From a checkpoint of a small transformer trained on Wikipedia.
Size: 7 heads of 32, MLP 896 SwiGLU.
Training: 580M tokens, 4428 steps.
MLP neurons of a small language model. Each row is named by its layer, matrix (gate and up: input weights; down: output weights) and neuron, and shows model dimensions 80-175. Each number is 128 + 24 x the weight over its row's rms, rounded and kept within 0 to 255. Numbers have three digits each. A neuron's up and down rows have the sign that makes its largest values positive.
Before each neuron's rows, "fires after" lists the tokens most often just before its 100 highest values on Wikipedia text that the model never trained on.

fires after: " B", " b", " S", " l", " over", "b"
L5.gate534:131119110128158096134115109136103192156142129085166163092134100111150108106126095099139117123146156103172122109172107163138136153108124101107086112114092118133161083131163126098128133090106080107110141129156141094162136074125128133114128138125104159091114122125122127145139120139116152113
L5.up534:096132157117156168117105163133120148101175165105143182136108127165109125109117156134131115112092144153169118135128136114127139105144106116154113107121131138135188135129172120143160111113141085070107152151157143060111089145128125118106154113114160113114150151190130174139151111156138157130
L5.down534:094114115105145134110154161092115124101136142139179132117126140130136150072165142143071173161115107151130141158114138116112100106153163125110140154118113135171123140096104100105133118107112157122167110108119163077127132117116155167106091097150157111147126126129106135111083120125090191107

fires after: "iv", "ort", "E", "im", "ob", "por"
L4.gate594:125143135095150109128166110136120091123103090116114137113123119137127108144133127088128186112139149109160133158108110167140115148127136121131127083129149109144104103085120152160121111144116104085137142105128167109169115124117141179123110153119129155077135139099105126146166104132110137112
L4.up594:131113139089124184143101134154150136138117183102127104154156127131088125155119102126139117164110109116123147133134123133149107144113107138113118137171154134126123122142164144138159147142089140140112132105128143109155100138114146170121118107088068124087133097119134120108166128152117095161
L4.down594:092106101120160124103125125113124114138104112149152108136140128121132134141112143128134164060153140093126124174089163094126145116121132167129141149108131111129118166105093122122154147161145111109158087173183109123142109114114135127098139110125130108113113142147119105121119144098111106112

fires after: " b", " Br", " B", "fl", " g", " R"
L4.gate820:158156109139123128136113149159101143159102112122104143134143137105136103167099123117073125089113149140119169146145144128104118150119097154124115182126111133173074164109107101088125145109091126147140162153113135154114112109140125079127176097163123111147090144112097145142098116103104136141
L4.up820:113098123154138111162120155162160142100162152092125152120113115125102150142130142101137128114124131151128151162124105124113076109125111118137106111140172096121120148128127116119125143137107126131129147150127149161092118157153128142124121125151194125140116183165074130110040126167146113109
L4.down820:154143118128100082139144114130135161130096179118105097120159090138109102156121135100108128129071147138131143119094129112149088146120088181113118132167172118141109117119136103088117135102128133149101076130111153163135081123174160143079120131148137101132129131106134130119130167130168167105

fires after: "a", " is", "i", " p", " h", " a"
L4.gate523:137104127126113134097159146153115130177165118129120138147078103112125137112123189134116129089119163090129144075098143101115174086164083159100121107166103167143100136141109112129108153134134133124115100099123084150107116099165120096095142147136144142093110168125130122120157139142122129156
L4.up523:146148101105140116118112088117151100150089144150125134134157111124118156137143149080162102142130121122159162138125082082143110124119105140100165103093131133151142145113146123122103132154142177123119119110116102096132113120136103116109139131116133113090148106111119138142152115105128080113
L4.down523:152097147106134049146129121114156119127121113126106100122159113131173150064148072142119103091115140177118144155180097145136119146169136140121073135147115099110143138088135149138119052107138103155122082153115133154103105170080157162119168159113140130140121157152122092113127148133143133113

fires after: " C", " d", " con", "ur", " c", " D"
L4.gate536:104128122096132081135110109141112158135111156140127133138123122127123148153149133210086147115155160135121113115092098130112097106096137101098124123136115118104123155106145104149121122152154088104123131083150159149126125071159116121142146170089127178099171135117096148136145132117193142159
L4.up536:112156125110106129107141151124130131135119119119143114145139160178121127136119117187154120091148119113154092137142128134112157119114128132101136149133107151166133115116118132142116106141139144067098143096116165089117151120118125121148135140093157097137083138116144111112126177140147115140
L4.down536:138125147134136099135141132127082158107106155135141105115129091134116155158164124158145102078142124124088106138124125157099123072115149076098140115110126172155135151141124140141083134115157100137138128101119091139160152120101121116159146115111120127128152130124133109100136124154146112140

fires after: "==", " O", "u", "O", " G"
L6.gate354:150150145172092132148067074149126103125150130148099078147149154167111180171123122154140117145145145149069102149097150114150163090115141140121129180126147100167156153136193079092124108109134136139125159163116123123162134144118085117132102146118123148116151129121102128133150150134121119140
L6.up354:182127095154111112127171143155158137127160128164125153107138109122145151144126114145112097162089137153105165105130157157150177120149114171121108127117082138131115168121112115136138119133100129111097150131129159130069157108171164116144119130145122155104110166110163145154073150136162101115
L6.down354:140119115154145088108122084136143126094132132159089107161151088132162095156117137107114146142125141151107107083113180113123144072101114113123138133172146148138196148162145113123113158158092095160112113125123124118118149106126104149133135170113122133158116128101120127109186186125159106113

fires after: " G", " c", "le", " T", "ic", " E"
L6.gate731:149108103144119131139095155150162117117099122138141137126191094110134102101164083144104143132126135179144095105120150152102117064110174126137122122113149138101124125161131109082141110127116105081104151187134093105132108135109157110148151082149148143146150118114129111120151091110136084104
L6.up731:141113141109167117142122184112136134141158124068161118104109091132107116124154134168122126181093167126140148112134153091153095128174160145153143110115100128144146125127140134111110135166191135122144169120121136103165155125151111127114157121096083115153100105117156097110137126130148136128
L6.down731:118137153109131123124158118131134174098122123083130128140104119151125154117107117158126130159135121177131102125152121151170151137166108146133080122105148178096086185146126116157105093178160142134147129113110117147160142132113141152165083101137103120113121117182138119111153096120134119117

fires after: " S", " s", " G", "S", " T"
L5.gate813:108119130136153166157123144119118136109172112103154146086117174102088133149143195097099125141122127142155123102139154103117111118098124137157129122108125131125171135174162113112137102153105141158126132146129139119126103168157118150127146087135179166124153168157093119147106160109159126151
L5.up813:163103093117112098113094125106137098131145121155120078106099105131139125123142122138143137126111120160134085098168129098091092110152095154139122097176166128114135131088139136169096159090125158114147150137142112126093093132134122149116095141091122116114127120164097140115124105051085128144
L5.down813:143111146141153129130152134120110131093153125128112125163162133134128135115132100157089136113104114150140131067126130110088143107141114110134133063124165120126135125118158170152128150103123119135144147161190139119119105150116154127127118152134143135186108136145113127100139099108153105126

fires after: " p", " P", "p", "P", " comp"
L4.gate578:134132107083055145119150114126148082121141098142128138148121136127088113126131140131113136126113147135151172096140206125140132137125180089114160090117169135167127126149102124078147124107101148114121126111100100092121091093115155153108148141124141119138130181103116145135139092121120069112
L4.up578:125101133116114133116138123121141153131124115118105119134156134099131123106086115149102119102122145122132069157087089134101136134178122125119112137124157128115155176144097105144142134071116165129132096125172120135173175139134089113117093138135116158142115119129077141119135095151086147138
L4.down578:118098146168106150125093175111136136121141144121104103148167086108108121166120137141109155123092162125170129187116107141121128129152090106135127116119089147101141111123131140122135121104083109159146097160121150115110131113133112125127142163128123152154131106157099123117116136141155095102

fires after: "\n", "s", "es", "\\"
L8.gate120:128143088129135101171145125149084120139154129107137131125134158102094117142139147133135128102109122111110087154134082112090151174156121146085117082142126135135132118163150109149106094082118175126145104108127121134183148119135115095167137115159119144124143100136144167105121142175144153163
L8.up120:202147111141130137110100142127119111137116112120086135150135129080121109093125131118160085113100132144136094130110117138126159129151083098119133114158101112139114110080112092152185143090140128137141132162158127140140057130133090090124131146115104127125112101148117100124132072108110066139
L8.down120:128139105110112126100141143160163218127106143138101146112156145099119151143126100135177093144109114149139108106118141150128153088132127113123145135095172118174145147125155167143090125111186155086130138144115147148114115110166136139168141179148135114130120148119146174151151149126130115110

fires after: " wh", "ath", "h", " H", " her", " him"
L8.gate421:106143122117109166105124122116124141129160068140113160144136140109128079131142133141149123165106140124092113113118112107150096100140127159158168151103166131126137184127101144158152144147117128147109106134135145176108119129093148124079141106087107100149128114091118143114104120143132099111
L8.up421:093116099119151186097111113086160094097100096093126084112133121130165139158111106139149147146143108147142138065112096140099063098136100101118117158166123149122138149068135129116134091114137138138138112133152117126103107068116110104124114105164128130126137127103141129104122130162108165127
L8.down421:152109135121089164154113165143106130143140122119105137128144085120160142120157134146117187144148187118143151136133158134137093158199083143153101127130150112095119142104104085102114101139151130167135090110169102174126110120126132113137123153157087190099105123175145102110093073100117123127

fires after: " the", " v", " V", " C", " The"
L4.gate548:123128060110104172140089164147123118109088118090102090121131152088140101098081109118076121141117168087118144136100172161160106136127139070117144129137088125138134153163127098152145139159111140132125134126133126128138113165063128137128117107118123143179170115159144154103130113105098153165
L4.up548:076152134089148080106176082160140095124120174095125120148122146091135119148173142143108142144149148132150128130122120121104094077143123137097083098188124107137114135082113119138101150109085138101126102088121128154097147171142110107108135115180114099093105160114174106111142103121123138123
L4.down548:152100113123105139143113142125133141090148116132141145167137167131133115162147116138143141143115131108164108161108138101144140095102124138097135181125128129122142176152129095127119173111131128171142129128132136135114135172160175152135155150086131121123137093116149105135076160104113130146

fires after: " f", " inc", " Sp", " sp", " Sw"
L4.gate486:104142129142134123134120165134135142141135110173093088118113102135118096126141132123146108163115145146139140153132174118127102138116124108126118129106158118141141138114123125094159164118109122127146145136114130138108134175119112174132132125171136118119099094144127099100105141148108138093
L4.up486:138087117163131122105121157148094123124156108112140148123117110145102106121090093138109155130128108113112107130121135111165108110124160125090147166127139111138096151108171106132105057148129152091122106108178139126131098095114112108141134081127142139142144102140115156121109113147160127089
L4.down486:093116134114094148091144126105112133124125158145139088146131118128118130136169086119156094087126109101085113135104130157131138112111120135141090114154128138126106073156140113128142135109148081164102141134079120090115121148137111169133122103112141110128138096147147093114136097123115133116

fires after: " m", " c", " C", " M", " sc", " St"
L6.gate185:063162115144139133097120092116123152108125141146099131148143120094119159147074131141140124144145097154110162127137124127108113142120132130157128134203135140105151167112148105163148171141114146108132142133138115068093156116140118149128133164181152132146149122137077106083130097111170108106
L6.up185:103122128125098172109140113147130114136078115103127143106117133134170109149111080125117097116112125137134093155133133139125135123118123159103142123132122169123094140120135159132178154129115134099106135112090112142118115138148113119135118095120161164167117128131189095108129075153164094166
L6.down185:134168111113115157131118135148172118103132147123183153155156154133139153130099091149184130166129110144123099192099121123151137141144070087110118194168107131099063157167156127107152167153173156134151107123106108154113164113130116119115115116188143149097113129169114103138058112096117093131

fires after: ","
L4.gate290:118125150120133146134132158149141114166140130115147147096106136130119138157106136133165104145116162148084127162111148113153144115125119145151129134126145140115125108092142163200116137142142138106131177093081139147123152138122138121126104109094141114150175200157110130125163117111147114097
L4.up290:132105160153151137145094126126143135156129080105152076113103121152151096111141141097119145112128144114155150100088138124062118141169158108123193133134098126150120121131115089137142094095125116148140171110141153125124077140159138099161132132128123182145124092118096130125121057086085106164
L4.down290:142131087096143105141160150142145107142151135168127126124149147144155162156101145129183067143128167135137131137125114175121144145117148142131137108110155143113110103142181099126093150119155192121134132185151148132130123116139180124179138158141115151195159088109143158175096123110099124110

fires after: " gu", " qu", " p", "u", " t", " o"
L4.gate5:123124100052125149128146127137088179102135129089135170169104112163129112135132121125090098127114124111139122117144092098157128143147159105099131090108139124115150149135090106140114146096072124131114138095135129105131122128144129136135142117134078123139120128111132131132132121113112137166
L4.up5:111120156144137130133155117074139141152130103122112121157141116170115125134187115120137149112167143179110142129096172117108153111125119112137140182158123142133127136158141157089130162111155146118115100156156109142127087105120158140074133102120107131145111128124126134129129107106104142131
L4.down5:150133156127068166164152093104156141133161135099101166124123143111106142160121100136116137110107166157123148081133093126119118171120126122115128136159139175143143092137199107140149133096150139133133136127146145113158129167119168138118127138081129132138131097097110118091069122116130152142

fires after: " ", " am", ",", " K", " Am", " l"
L5.gate61:084130152134114170115121156096160110123145137150156135145140138148099126122115116097174111136105140106154108160089139075163140166129128083098142093127117097124114139111099136161080132120114148131102147106136112112140133124140099101091134104134078130127136136166187116096096145120129158113
L5.up61:198122126084121147104129158163101115174117094144126113100128136147140104143096153101150124134121134139107118113126172128090173102150098136115131165150119133166145101150083124109120132138137153158160120119133130130101095163097118153136150115113166135086145138122125079130141080192122108121
L5.down61:112176139122127096170105134124156124088124133062149087090110120108086115143121127146141114077088132170110102098107145149138147091128136145092153113101153105166129132121124121117107122153129110136121091133143145099135132154074110148059149117158111087164162157142161099122122142114154130096

fires after: " m", " M", " g", " C", " c"
L4.gate533:135092118093126150162200121116119112157137118093126111129125075111133136176142112153125108105104102114136100123139141092110117153131108115144119114117126135158120101143072126128127143134130125170143164170153107117126177136112119090156179143107157126131141151194126123107159138127147091123
L4.up533:072139131116109139177199066081115115174141085091136132130127103124113133140162159131125137153103118125088099126153136093134139097102122140148132147142135128090128130108128090124150136080133140156126142095114079109144122161137119121123169172126144118120117113106124170125139160123158126078
L4.down533:121148085159096154151148059137127086107167123103161115096131099146154160144116091101125109131127149127150106116095123115130112161143091117130103156147136153111136110171105108135171149129160134097135105113121128091163116183153157125161122152142092140108116128112109157118178134095151119163

fires after: " G", " B", "B", " b", " g", "G"
L4.gate150:130084098149145097140140136143144144108104095128101123149155140108077123123129092103104110078173141157113119141120141113147105155107150055166140142134099133137163152107151126148169095109093159108099119174152093163145143158105107132155126121082155124160154162124171118092127147161120126102
L4.up150:120131131146125139112116117138099187146096118120153110120192153158119132112135116109101117126173131160117161118117120108150114176151124163110117115143096107092182155141097135158130137139132131109125118130138107161174148108101124146128146128109099150141167115123146091144073146143103134119
L4.down150:190184100143120140143139134130107124117145152152170120125147145105142165145132139128131153129145127169128082116088135127119068164150136092135105147139166094125132126126129126144103124060102126133138094125161092155138108167116145145117122142126155131149145137109091126118144143093125138142

fires after: " E", " I", " C", " Con", " A", " In"
L4.gate547:138131159132165118092147135132149124153145153126125080108153114109085139076080088145113110129094135108138151101125149128140108146158112110095135130168141119109086079162132127129096120165142149164133105133102130120097142106116110109137172157152108153112126136137102127143141101074157132131
L4.up547:119129121122142149111141114133086129142143112128114114152132077135123143135120143188107117103099145129097138171113128120160164118093152121130091116122132106153121122087106113130118140093123118128125147133118098161184157127135154158116155164148136118110177154125186130171100098144123125124
L4.down547:159140094103142114123122107119141166167158144120127115118118120143141125124114103100130124103135130112126124127097137112145162101093110072101119085122157104104122156099121127115092159130100141143092118151125126166139152123110138119148112162154143136144154147095088068133124137125120130085

fires after: " at", " ", " the", " At"
L6.gate157:155109131164111155161123153148105123182145097153124134157159144123129131176115141103122149109110109164130132104160153117150136138163095105135134122131115119124130097111118141147159144085122143098127095136167147100121104131121134122180117124145065156115143136100156126139146107130146090147
L6.up157:133146108168107096119183126157144131194122117149126092171141158111131128151137097138139112106110122082083125131186124148153103079156144130154133098122115117137095125139094121140122107152085136142146119163144143114176150144142133090133142110118088128107126115097131134135121088170123099106
L6.down157:096131144120131109140139127149114088114149154141160122174168152120140133145151157116162126117174164134096135146097152122098104141128110131176138111064113116114100138160117115133128139140126137092122111106127120134204129102137110098117111153131124170073104119136139142117150130101141079168

fires after: " man", " P", " p", " Man", "en", "is"
L5.gate867:161124110130115127152114132152113118145128127126103112149142159149146102105153103105147138170090123137101120153121153112165147132143096101154142097142152111117124166090099123151164084139087152121137090133109109144167101129177143113124098120152127135141136120157082121181170124135111092116
L5.up867:133155139160122103141125135150153101128150079166109127139102108145112085094100129112149125128135118084056161123137145139109080127131114130147145099110157106117090165110120160101134103085114141143094110101131127107134102097148107066155084123126117143131070143146123119145152075149116128113
L5.down867:132136120089088117142149142134130097116155104151123093141095102119108128106122129137122125179134098145121146146098101130140148142127139123093114128075179111106102127127183122117095103144118114135113086126160136128163128119099174088121113087116168092136147130112120084085147109159157137091

fires after: " C", " c", " a", "er", "ic", " A"
L4.gate496:131107126151146118128111114125142085144111112116097116108171102134152112122131126151136142144134150098109128138091146090124124120135142083128086121144146162097112133135129093113144129116175155082117122137110106117146131123092153092117123128113115116116090147135118103135121105140150118083
L4.up496:102129147191165112153133128097155088151111158125139103134190113141144127106119133138135157095125114115125133104116133090138106105144118160135119131057128137130151123059139149126148105131070131121117121105114142149101147161116126148094124135156116110144121094136125173111169159133116125129
L4.down496:102090111138071182138134123137128145132129127113121169114127150079146132137151137135112102120117137135137114142144104174097106130150118135114085124112144161120124151146140082114154106105099122116111148088095159139140171091107157143104169133160137110146157119126133135101147147125101102097

fires after: " L", " T", " g", " w", " I"
L6.gate893:162132160158124103148119110111112134160122172133120122152129129152114104104138084152139096128122123103170134103096095174123121102136165068101131102135144125161133163148113099122089100132105136154105141082079121122138139127131135177178078148141133158105138137118082126100138150124146108129
L6.up893:131112165142145172123122134102110103101112093152151146147122153128102142103155100135146110106105139117133119108128109150154109115136102129184145085144147124124101120124104123112139120079146105098124107161139120102080122150135112147155127107101088166183082132145099126140116156111129145122
L6.down893:140119177086173170138116106155155110118137115165109144143144111104137140142141099111117097111138126073104125062146097128114123062123106146152099088117180145160110132126156099104125106128125117088160147108136127163121137111099180101143106120148163156106118121157150146142138129141080138136

fires after: " a", " the", ",", " in", " for", " of"
L8.gate134:150087073175094105141130142132099144141139099172174116150167150151115122133141121137149113108106085137101137138128147082083109119158145106135155149137097169162121103142127114122112162112147148149119133126153140130144130160177112118117141136130104126151090149148089112131117115141100152133
L8.up134:127155146085130150153091157149122123139127114108142102130134135113112090090102178126203102175094108089142153152133086120120145142120132122118118110129110138164132102094117128094104121141095107128144121135145124172107149166088143152157099123103165135142102112106147104086114114180124114114
L8.down134:112141116118118137119130189119181129156125168145161096145102145074149135104119114128162090146116131115135087146154135083129173101123122107119153106139120106158149162043110131168150133132088146091116107115133128107111127142119110132174149130148151146150164109111100084128145144112132108149

fires after: " N", " S", " B", "N", "el", " V"
L8.gate778:134143148118138111149089120144111178123158156149141119111106115134111119089104170135082148143128111114125156113113131132128092131077145107123159156128106140103116130103092083167099124143126141133137142101162098131164125144125141139133106131082137110116116128094118099144133130131132151107
L8.up778:105125148158123122114146137158105141132113107092071155111107146128124154115141109151132140093129152117137161149143128080150147124134119120107084132082093098117164111137125126115147088150166133146135148133125113098154096157089159109106170149149135085108135134092135146119133129139148139146
L8.down778:175114139121151129133097147144124115113103103157136163122137137148158128105084101094117134116143108128167146156087117105118104121145124145122163141108149152143138168188114140127135114089097134113134157138139109200132179142123159108145162109112145089136139145132143132147123147168091152131

fires after: " c", " T", " t", " m", " H", " g"
L5.gate196:156147132099100070112122108128097142127147154128139163168111101173136100154074143137095125121156116153108120138112115119114159147110176107117118115119130093103147145117085128136142119162132145118133100124141135095122174179107088175130130131135081138130112145126151097111110150110103090141
L5.up196:135106127137116119143144129100132142096148156112111164124096117115136126122111121165113163105142097117113102117168172091146131138133072139138094102167169159068101136176146106145159142124120134105166123116132139129162139095107092125155138120108141129148097172127100103135133170114170154094
L5.down196:118109165104136116100120108060144107112133117148089127120153135148130138145156141134126102167155131176163149153113101111118141121107137127155156134071100117141109162124145172119142095101157118141123100130150107151156150136101145148114087128120124128116088127104097119112114111132100135107

fires after: " T", " t", " B", "k", " b", "B"
L6.gate802:085150153168120125047110140107140159152112102111095143098090153131147145144114146120146166127079134150173129141150125096087113128123139145137139169088100155146111129107146144091093119119100148154139168162154125129121112105141124149115114133144122108134121128118136133149117102150158093110
L6.up802:104111111167085141111125133177161120108161150136156144141105164123120146141109179116156103134144140124158156158130115151119112070143126144129113101106151116121100120110117156125093164132121164134118175133154120118155105100121111190114141138098110156147126150187127126117107105165111077107
L6.down802:182116122141139156110150147101132153140148146138108102139132168176132124151157157135104182128124116108129115138162171136185149132096116125157168075128149148165129060165126124111145151118136117114123128084145103124148123152124079151096141129121113110098115122137116159103136165160129103100

fires after: "es", "-", "S", "|", "os", "ap"
L4.gate823:103114166138123115111109093120120131128144170140111123140104145156132158144115139191179149122089118110141149135134150115137163156120140138108134128130127136132140161115131156147139163103092124135109113097138090150128139142144147130167153153129098103162140107101171127110121145119141115148
L4.up823:172112107129115146106155089134056141148145124116092132150145154144112137134126142150113135139098114150174105166148161142135126172144098160147108130113146158146121112146122122136116165086121103137150109119149089102104142146100157098106100151111134168139127139125155057144139101125176109140
L4.down823:114132138115140121094114133108132169113113128138120131159110155141135166126131122087138205133144137125110127180133158152123143120137126128149132136101138158130102099134114094124118169135114166116164116121123112152166095110110110124143115150099145125130073136094162102143117121169121098117

fires after: " the", " an", " F", " in", " a", "ron"
L6.gate517:092098096092090127156140136066206134108131117104133122150125136110142124183141157120129083147140156086123162196116108127122178132114141117162149150133123115183143149106171119091126105124115151109116124137098102131130151110109083127128153052127102144089126192132129136091129112140136128132
L6.up517:079158156134152087111087120130080108097079163152120104139151136101147108098079138128156149106102135136125144152133117138103113121140170129113149119131122165179088083148155182133098112151146118118115082130149116121123128112133116145124073118149154143148134123124146130098136082124133139102
L6.down517:122124141092114146126124092142124127178133102113154115116094125147134162142086116117154106089121137138140150176131077143098150130136150137095128130179088137120151124121144106147125124101121147131120123134130130124122137105116148124108122092132132147163156128092129131100106143097141112097

fires after: " s", " S", " c", " res", " m", " f"
L6.gate766:171181126144124106091105108114087091126122130171119110136136145119136146108111137145129143093159134134115161160118149120125154170066112123095113136137137150140149145128148146133150131154152147119138086094105137141124140110129132164098152137153135135105112137112131113159197110125127139121
L6.up766:118157121112127105157139142102095105140131158083085086106162123132143117140118103154109137102124104119154112149142124122190118136139135125097144116102133124116122086077109117153138193109125108123136160164079131131133138073136145123135135156130107122123103183130140075127134148126151159149
L6.down766:102170130142120126111155101141145162103130161138111106089102109175111162122132156159121143141059156137130115083113136173164074159075119140107143113157151145121169128131128081063120134129111138110112115132105169147143142117119138080188191110169106085153103145092102155154156086137123118123

fires after: " was", " him", " b", " l", "ol", "or"
L4.gate590:097115140108159114119122132130155146106155163151139113167184071117098109098111117125115099116133112164101119129096092120093114141122093158156126137145115113121112132115160125162131099116139130166139122139119091108105130164145113105133156135158161141124107131075130126128169152145098112107
L4.up590:115131143134168081153172124151165142132103146156108138093148132096150124122135111160115116146081143111143126151105120146141100130100100121116125149155084151172137139160093164129133141183075113154115144146140122130076145169102116114134164124140115075140106125142136123139126119152131096130
L4.down590:104121127086148143150127076130116131084143161150109137126144162125156117120107139137121112120178105104176079162128106106108113103173144076113127101108112173128136130138143153110156119125193157107126116141152163133128118153149102121094140081140144145134135137115102142131134125088168141112

fires after: "it", " C", " A", " L", " E"
L4.gate35:114174186139113144115085143127151141126128093147105139154139118089130138091109128099105147135121166130144108101154181087161187146115141119115134182198129112108130105121106117101138116128115150133125138140149114082124105103132127106118155129167147100122124145091121140169109145144141119144
L4.up35:124107120122100116136098084135146128135140112161143112157177153146121130088183136122140086137145124124094109169149141130180077154108145114115115110124144144138100138122178108137128161172114090155116150126105107151140155152101106143141130143109168119129119122152125147133102119145157116146
L4.down35:155166156126120112122131127140147166138169153153154144122154124144126121071144094130129112104094125128142140181152130133154167141150149116106101145192156121121098094112138138107125116120129120129139150120134122083100114140130102158162112151142154115122098112106141113108116150113145107104

fires after: " de", "==", " com", " ab", "023", "-"
L4.gate832:143113117113144115102104110137110120138130097132114170153117110102167155123117127124104165118114145117145120164163137084151135138136135130096102176102132140132140126087152106151070171085152086129118127083188138129155096136134145186079116129116088174170155122138131108105164101096137097174
L4.up832:114138165131121132131140120113143069132121125171141168108145108082197148110129130115128159113114135132142141145148127107151128129132130092128112122134104142135153092112133113125110142071165116100120106154134157165136113144155145163092137173102090162156111147137089118112145131128109135177
L4.down832:130114124117099123111125118156143105112126117118139149093155120129124149075111179106198128081123130145138121129100112167138121166131102112139075067103116142130154085118125115119131132138094119141137122131123156154139135153137115135122146149111144136151144084120082097133167128120129096141

fires after: " m", " M", "ig", " s", " n", " c"
L4.gate426:137124131133103140156155103143119057155130125144110115182152124103133149166125094168102118099112138123130144110127143139111131157132130113156100141113139112165156153140108116144124089101126115138123154127150087095115128073134122111130119138134116103147135120141150063090161137122147106139
L4.up426:129144141137107160160110134081144111130189137101128117123158135156135146176145123131118108099142150111161091125141136132185101141149130135131122137147112123120082100142150161148113118081163091082113152105157110088125109158130145165101113120114128173134149125073106157115159119136126158123
L4.down426:161148166140107140153120114134140126152144147171069137128123127128160139125112140119121112153126097122082108106111127122181117132139133127159139134121104107117168148091147107147131104124124136147191147129081159102140145111167160096180143117149083076133135076089115143122174158134137147148

fires after: " M", " D", " C", " F", "al", " A"
L8.gate336:146166106177113094139113111137129166116121125145127079178164130159146117075147150139131169107134143092100147137120130119116148104122134139093115129137090109151112108128098135158099130102083150117106124116143162141087136127129118115169155166112119141118144132147128167135128106117095140125
L8.up336:104168142095162139154122148109122153120100090127118152166151083150128138126133168147159130149128118106162133118123116113107096115098141123105130081155108167147129125141138142151140139116125150098092148108069118126105138127141117150167135108138152090124173158162122133108140110109156141161
L8.down336:095157110169150180145098109122114092090120135178123106152126110164126139096154145158114111147142158158120139132104121149127152154144136153129104113146101115151163113107136150114095166148136113096111114157085127086120157143124069112130154116143130131133153132143129109126127150106125128116

fires after: " pr", "est", " N", " p", " t", "id"
L6.gate236:103115095160142124154160110122146140128134113150146151166096132122147127126144081126099140102162109100121138106155110089145075153121126095093127112146144158138102077117094120151105132141110110130125136064127086160164126119104126099139159100110117116096117105126117100137154126124138134112
L6.up236:124140149144118166097203095125130128149118078130172096110129134168107179112101112167140154114186152122150097111119114114123114115076114117127124097105135128137113150116126111115115125141157135137115149125082140078179138146107152106092123099139100131140107162111101147129114134100154102141
L6.down236:163103134123145094135125074092150143125144131132141098115086174111129142127165131114110144098111142123128120053129173121152118137169109146086148148116101132139134097162152099136158129106166128150101152108126148118159118127103141087145137104110131164148129132156112086093104154089135128126

fires after: " F", "we", "o", "–", "-"
L4.gate217:105155130150125126107149172101081063117117143161146128158166132089116091144100156118074083156102160130134164124108135115137169102113147124157166164121082141156128110107149108107162117121127126103164155158123129156136132108152126146113142140069138133139134130134147151182098097144104142130
L4.up217:130140119166101170135161102147125142158089154173125108097110119114180104102125099121117114112115125086135138141068115155166128138132144106137154114160176106122136137128123109144076134074102156121101142132151177142147116134123148156132124136128125141135111071205122095128137118157110141148
L4.down217:138096103068148107109131170139126121133146089108105101115157102174123150183153100118112116105092187134076122117157108107114104124111075152136128165120064092148152140129116112096104125136131116125122119139147131148118065109073136131116121117125152107134112109116106169119130109109133121086

fires after: "ap", " qu", "es", "a", "qu", " b"
L4.gate365:154108117163109139143085093134128145156174156132146113112113132130140147104140142115109151126142105117094128171091128163090131121142133150138144138159100179168148119136151107165118156129157149194171102128110095121090167212130157101132120113128117140127144121148125096150110089154172133165
L4.up365:175123142148151126092119111140107092120153149121142120159139146080115147135111135159093136137136143122132135147144126138124115163179098159103129077116132123102145150167189076105159144110160161132145069097108100141138119092124124080122106120138139154169134091124144143154115081130101107097
L4.down365:110160141160102133095147089128104102100155151102131146143116110125091093107113120098113161196086150138151082109134149147168109138104122159167139124103179108102155160117146122100151142155173149107146133110143171128128140067157144090142142155144138100099137108136117167144119088132144112124

fires after: " the", "S", " T", " S", " The", " B"
L5.gate182:101127123147159122112107129138114106110121111118122114165172118105114131132132091160150083155155169117125106091135119130115097133151152159114140146116131093129096154155075110153164130111161080100100124112125107129162082136108142143147120149117134099109082137189101081120120147091113148107
L5.up182:112113162097103131152143113099129143122140148105116123126146104096153118155120143168154111136153111110137125116132109155143120081120130179128119064121106085127123146136091175148128112075143129122109106112157162107111118158095119117124160127108115118162114110137187105148131164115149133116
L5.down182:156143120123151104073114120102156133092110153128113142115146129112129093119117119139166157162102143115105113109149147138134132141129133164113131146117135109105116133144133121104093152148158119123103119065143145153109120131160146106158128124122089117127144125133129115140141135172094116113